config = dict(
    n_layer=13,
    d_model=448,
    n_head=7,
    n_kv_head=7,
    head_dim=64,
    d_mlp=1472,
    vocab_size=5986,
    activation='swiglu',
    norm='rmsnorm',
    norm_place='pre',
    norm_eps=1e-05,
    positions='rope',
    rope_base=10000.0,
    rope_fraction=1.0,
    qk_norm=False,
    attn_scale=0.125,
    bias='none',
    tie_embeddings=False,
    parallel_block=False,
    init='uniform',
    init_std_qkv=0.0244,
    init_std_o=0.00478,
    init_std_up=0.0244,
    init_std_down=0.00264,
    optimizer='muon_variant',
    lr=0.000727,
    lr_mult_down=3.0,
    beta1=0.93,
    lr_head=0.00552,
    grad_clip=0.5,
    warmup_steps=200,
    schedule='wsd',
    decay_fraction=0.863,
    decay_shape='linear',
    final_lr_fraction=0.05,
    batch_tokens=[32768, 65536, 98304],
    seq_len=512,
    doc_mask=True,
    train_tokens=666600000,
    steps=10491,
    dataset='wikipedia_en',
)
MLP neurons of a small language model. Each row is named by its layer, matrix (down: output weights) and neuron, and shows model dimensions 128-223. Each number is 128 + 32 x the weight over its row's rms, rounded and kept within 0 to 255. Numbers have three digits each. A neuron's up and down rows have the sign that makes its largest values positive.
After each neuron's rows, "fires before" lists the tokens most often just after its 100 highest values on Wikipedia text that the model never trained on. A number after a token or word is its count.

L4.down137:107140138140128149129121110142122096125148184134137129139140104142115110141159093112104177070101114113110130071116122133090120153096142126103109169136133116164128140108095144171153155192073079167212170102155115125125129108170110124110074182164132177103131121142154126143146140154056141152
fires before: "N" 48, ")" 8, ":" 4

L10.down384:102127116096128079094127137117125119134112152082102145144089159150126099126095087107086125121128113101102143144123093106083159094137088119143111167149145133162121056104135190115129074091153139086113117168152139093166127072134080118117143174172180089144146106143085118101108067126090139115
fires before: " |" 19, ")" 18, " (" 7, ";" 5, "as" 4

L6.down745:144142112151102097148150107132137103132103104124133105150192082134190147116114066145110038116041058148095023134097139141147178230118129147127151069087085114117202099111113107145066134154136142080191157110128140092159120155162102228152187148130101164099132126121121097171085162150137146102
fires before: "\n" 95

L6.down205:104160141126084143145123065179083143073156136087125152111146101152175087111144112135096108108111118114162121174183127126078145142093078123034114161112099074074103123124116125160158087171108099157137137088102142146096161145136094114115142162126173116097113164124167102134094154134149147133
fires before: " |" 31, "\n" 17, "|" 11, " (" 5, "0" 5, "-" 5

L6.down338:160062099120166137119135107150111170145158123171092123089192096158179156111149061159140092188077171111111000113084109209155084118141135150159149105121106136127099125120139171102065081185127168129118101110192172073141081126162148175143165112189143103137183117175152149195159155145132104115
fires before: "\n" 94

L10.down616:071140076130214146184145137119124087093164103174125154131113213155159094172131084078200089148155143121162060147084127096141099155150142123137104097141120137127158137102131101149110100130095111171086176127133093116140161129101117083165081082114136119146102127114179192133143110116141159131
fires before: "7" 52, "6" 24, "8" 11, "5" 4, "4" 4

L6.down313:101152096140149125164097145160166174129134083115163179123125117120121150094092107157029116132162184128152140076056121129153110221128118106178102195138103148178137103136092162145048124165117117120127148122116077167086151150158125117110122208167105142180137061152129122139115120122138131145
fires before: " " 24, " /" 21, ")" 12, "ers" 6, " mi" 6

L6.down1102:116174096104164161143140094126145148112141146103154094113109156085120154141133127137118167137119132101119000168123112149107143084141121104141103098151127118141125121161127134122145073124072119115104151079186159107121123147125164094127125120132127134203084087213111147166144155141137105135
fires before: "\n" 88

L9.down969:125158122197157144117072104143134193119110076145052171139078124170134134127166095176096142115160156141145103067092148123072129106142130100087155103121168182088189096138174124156115098145084158087101110095163161152150063144091155076111122173105114133153165131096088098094120114052132155128
fires before: "\n" 60

L6.down230:130160160132124093131109123209127113114134113136181144124075119069166151100129083139152100162086124120106019163127154125132148137134092181086106156096125069176167129093122095170136057149171128092151126087127096117158122055116096142178128169186079130127152136126094138117129193183174112094
fires before: "\n" 64, "A" 4

L3.down1191:121117145136113137176133103069168093099104103078148138098179120110112082151167080093150169107163132126058136133067102184141075128162084149148130147166155150106151156155153132144088100117147015094125092080182102090111149108153145141099175116183148134129189116122115124152149091173152070124
fires before: "1" 14, "0" 10, "9" 8, "3" 7, "8" 7, "6" 6

L9.down92:074119165104168093149137155149104153117136049106103123108094095144110148134175075124130155066130156116048111216070124105146161118165099177101111112147159117116104132115128148088162109153143065076092162134164138109139109101142136126158161067169120129143121074167058103094077088097142152093
fires before: " by" 42, " in" 10, " to" 10, " on" 8

L6.down225:186156138115151150140069115065145130108127120119128109129156184134080086166165150136129153203235110151078144127161119144147095091162064094095118141148127172097158128132172097183107126157133161057124113093198162111109104144121132086154083141152125094165217103137142136128166133161126106139
fires before: "\n" 41, ":" 13, "″" 4

L6.down404:129153152140123141132102140130097133151092091111123181141112148140125124145128102089068101106104104182126000096148113144189176153109202085165175144151113158188101085151169159132147116134078115123081110105155154097129116118144127088120103171039104162113147133129171147136140191126114149154
fires before: "\n" 97

L3.down986:140186126070128053102128053166121052138135127107083174105085095121094119137114119114129135089140163160095136139097124099133138122164160085141135168065125101066151086144109096171140107161105048145109119149123206130118151101147154131107162099150092126090117118054198088148090072115123080207
fires before: "==" 44, "In" 10, "The" 5, "===" 5, "M" 4

L10.down830:178133148107109161090136148066131140134155147134111143098135124121191146172126105126180105147149126170108206060191116111142157189139072133166109154123107131155131096179098076123051172128089120139082170112133171139117098156134111106095144182119114133090125147155142073138099184169071099163
fires before: "4" 14, "7" 14, "6" 13, "3" 11, "5" 10, "1" 8

L10.down124:113118128137122118105147104072057183139127108115102082143111190186081100159153181143094111112151100111117002117162090120171144123079126144178124095148155166157089124146195147106146123124142094172132105145120107164146154113135139096103140157141124143090143143000034087131152093090146098092
fires before: " " 48, ")" 7, " |" 7, "\n" 4

L9.down1214:082100138095140078100150122132120045185132138191103085129116110166133121076092107153140050148163124085154041138114106157121075051104109143071113127148105094153091148139134119105169102116132127130127126147158190165113070118099115146142153175187159132143132050230047150161161061124144144128
fires before: "," 26, "." 15, "\n" 14, " |" 8, ";" 6, " (" 6

L10.down756:086101110161117129147099058129184075123159128136132083088083075116156125164122139136137144133086111160126108133145155137121104145105129101184126126194198107106108143119164154134079167126129113066158124137145130137105196118136142134126142079141122238180116111184132135156160227205155158180
fires before: "s" 34, "0" 31, "1" 5, "th" 4

L9.down994:100104102154087148146132108096121167150122110124082204110168114166119128119127118108148158155126166108120175079086114127047144139084150127101123133141087158099185141111131135148120074138153105093097117079141176146148130152164150131125129129188163144072114215031013142131112141166078155137
fires before: "1" 46, "0" 26, "2" 6, "3" 4

L6.down1036:085127155142091197139116102142124157070115098138145160110120144074099135101105113161118085199155094188158011121170162140162194084158121126066139133088145161139130113116121127060114096080144126165127136102119117108135111089134143155147111129112130169184171108177121135138087200140088180137
fires before: "\n" 95

L9.down1143:104123108116101093163089154069169115127104114115062115148064125181150126112175095094092081133132125125112135120116077136165090118112094111138084126136129123106168168189086087149132126131119126135097162082130139134149108144096157161163122136111102132151139188134213167184146100103126112147
fires before: "1" 24, "2" 22, " |" 20, "4" 4, "6" 4

L6.down940:114159150156151135188175141163097156105140091146094130152166109107123148166123072132174094098092173133110000117090138149150120171186192152130144069100125123191110091093146153053129063121101145113097146120118135120125117161146170073141151145147108120168164129146101178072073123133075144105
fires before: "\n" 96

L10.down797:146110182124122110104174146126137005085089095103135125148115094096159119124129119155136129140167150171120094189142129147188138150155139172088127191070166164163095130169155139131072135125105180135140100099147193159150131156160103132116102158092116143125085189107185076075132166137117111165
fires before: "." 23, " ft" 12, " mi" 9, " |" 6, " m" 6

L9.down1121:100081180046110135132131152093087000106116158067075140057129132079146121163107108127122150111175098195153096114105095132094108110147122103110101121067146123208114151126134116067075160161148133123166128142126115153079038103154081155143088045134096104144103127183255110189061118127160150103
fires before: " in" 29, " on" 11, " by" 6, " at" 5, " as" 4, " to" 4

L9.down313:151178139100105119148161111123120209143120094143120144089163144107123157088075076155138160122113138090143001163116184158139130077172070135095114083135113085076166157091130156153133157110114134196141119112105068108100159136111130142095177141128145152167127126157066144156175139124167115117
fires before: "s" 52, " the" 6

L6.down1372:084183089080168142078101105058117171125121168073123105094087114165130105131120132164075118142167167083159048161146125122173147154095095164159163174113081045139153122131095045123116109149149070113159167143131108137071103140123142132082105163159098167105108153080170090170173138087072163189
fires before: "\n" 46, "|" 13, " " 6, " |" 4

L9.down949:103110142155185104101071094087117207096131066127167137133113169115159027083131165172142084156117111155099032108151194099114081100087086151130133157142105147152183096156123076139107201154165193095118163157204092115116086114108090125129148128104141115108163130108123129101145138142154169125
fires before: "-" 35, " the" 17, "\n" 13, "0" 4

L6.down13:144080146150190136143157115093146130141104141150107178144121195182108166129142138143130076139112058135122000113087130177156162082122070149159146106099143140174109138122143150085114140164139064099098167195119095124112140111156140117104079156085123183152134137106158107155070058129114125147
fires before: "\n" 88

L6.down20:111157153088127146116107117121096102130130130141104168100133133162089120144118102139140127098145121143138000107076123159088119173130129167107139072091112132116110073141170099114187112096128183129132111121147142083103094104155120095105119148164117208182112112180062112147094116119119125079
fires before: "\n" 95

L3.down776:102119158110193194135168105039134112158157144132154125143137112156138154117125126118060156146180141114108141137113123094131145102087142073141151123140109109121104146075173126104111135066164177123133126149157044073111081122141087054158127143123113139149104155068108170180119126099145142078
fires before: "\n" 92, "|" 4, "-" 4

L10.down212:123121161124146171135122170102085123127126123133166149078197114185142103112166113174130159091165127137142093120194159141120128098116114096103085084082147103136209125164147100064125090175091109146090189161111146136100131114157123143114127143141140144099100134119162090141103130102141157104
fires before: "0" 17, "," 16, " |" 11, "5" 9, "9" 8, "1" 7

L10.down432:150107153148137183113099140130070159088168169059088151090127188107115100157098151074170116110152131180208150154131154116187139136174160160162101141156126119131147095164142146111123140128128053074141061106148155107098119100134048130121139162130091158177137095128070145127068144155114076167
fires before: "4" 31, "3" 20, "1" 9, "2" 8, "5" 8, "6" 7

L6.down1068:166106101145136112150168153110123146130144112117108187102167110119125144129073099122105141159136122179159000130116158150141155109170146151089109167103142155132151105130140152102163104146098106170158092183092157133140158127132060112132107137159113163109104122166122145123127150115123164136
fires before: "\n" 97

L6.down694:146138166142154082146155112122123139131122088182063081142198112128146155129095049138130084095100148118102000100108176155094144097178175169156130100124132114186156110136123120115102126159142164097108164093122143113134142155166134068121139130125125152144146106189117160094141109107114106151
fires before: "\n" 96

L6.down552:164102176148133111112140130129171128122102185125115186125169185182037119155076098173122123136100141149129106150176108128132090112122124125093094137178161155111155099035151072087096180101161134074132118115136126103058115128147065138142074096150152115131129139056129141205158098157135164131
fires before: " |" 23, "\n" 22, "==" 7, ":" 4

L6.down586:123138150182164183164100149123161162115119112173118172120102107181176181073137111146111142124154149091094104076063135173173128100149136111126124147166102121153121116196138102115114101148099085120115113135085183111144097095083085149121124122138129117119114183130122066089103185108178100115
fires before: " " 32, "|" 26, "s" 10, "ess" 4, "2" 4

L9.down491:088098148096152065166176104113086040119132095163059152149070141157117136148109110086112122133115157150092135193084126150107136093162074162177057148106162127175138138137121162108069128112162082141131161151126140125133097116145079179129096114182157164139176079114230167109131106080136089141
fires before: " by" 20, " to" 16, "." 12, "," 9, " in" 7

L10.down103:093113131144180116132149117117140057126125147166196122155129151082122136051066129130120134154123106164102093167139115087180101166121132181156145112072131136157138132119108141136116093125127079165149104072170131125143164099159152143115108119139070084154149145117119135136201133188143089130
fires before: "." 51

L9.down893:165158167079117178124155100130127173077132141171131108102162126134144120144106177142116106099163157078113243140166132135113166173085117128117127099085071175175118097150148102153173086116156145071114124123156150151159131154181139152131157128086104039135150088036071089108101104172113134151
fires before: "3" 36, " |" 15, "2" 11, "7" 10, "4" 9, "1" 7

L3.down650:158120166129105099124132124133089084106142109138148136121102108144114072131079114105143128105125158126103114125136113101162130136157126126185104147109124120149114136170149090132160113152086157102139151118116197088081120141105167189101187122129133144101098121134113133056096163138139115150
fires before: "=" 23, "===" 19, "==" 11, "Population" 4, "-" 4

L3.down251:087136149186130121131115137099163204117101114079126150178124068135107168116157137154084097140103061176099087139086128140181125054135083114197167125150157151165091133064120138065107092101109112097143163134150103095114137130030183058152141126149098128134098137122131119202099125124117115073
fires before: "-" 42, "|" 17, "\n" 8, "ils" 4

L10.down783:101114129179175122143077133065144135190124141124106160056163105150059126174124097128095104115169119089112114160141125122084136094026162091135146152177120085129158106110107160145113142134143159145162115172177115146136167160166167100149145133128162154100117191105166151145125105150128068142
fires before: "0" 62, "1" 23, "2" 6, "3" 4

L10.down155:157128145160182128151179140091170110127142154149073162114113131124099122118169165153126166179186117135095045156129153199136125062086107084124124167205124141055102140131156139178155077127110104126112134102152136150073170144138080142135139093172124171146071104137128106129176147103209129105
fires before: "s" 54, "es" 9

L10.down733:087141089131168054116096140125095102123166188087082153138101140162135058088162116120159201136112116107102063109122152102144163095152113109182089101142137138086143138103083122144128111107130153114069181110155151070125104169133087110146142132175102106111132145157255122192100115066152120168
fires before: "4" 48, "5" 30, "3" 9, "6" 4

L10.down1361:124120125099128123128126119190164130126098125153146148115141149094123131072096131153127127200115135132155101109122133130181116109108155127134117133109181136153104098151142112124113101099089116079165146053114219158111156104142135127125136120055103127129186124124179162132144152066115167050
fires before: "." 64, ".," 6, "5" 4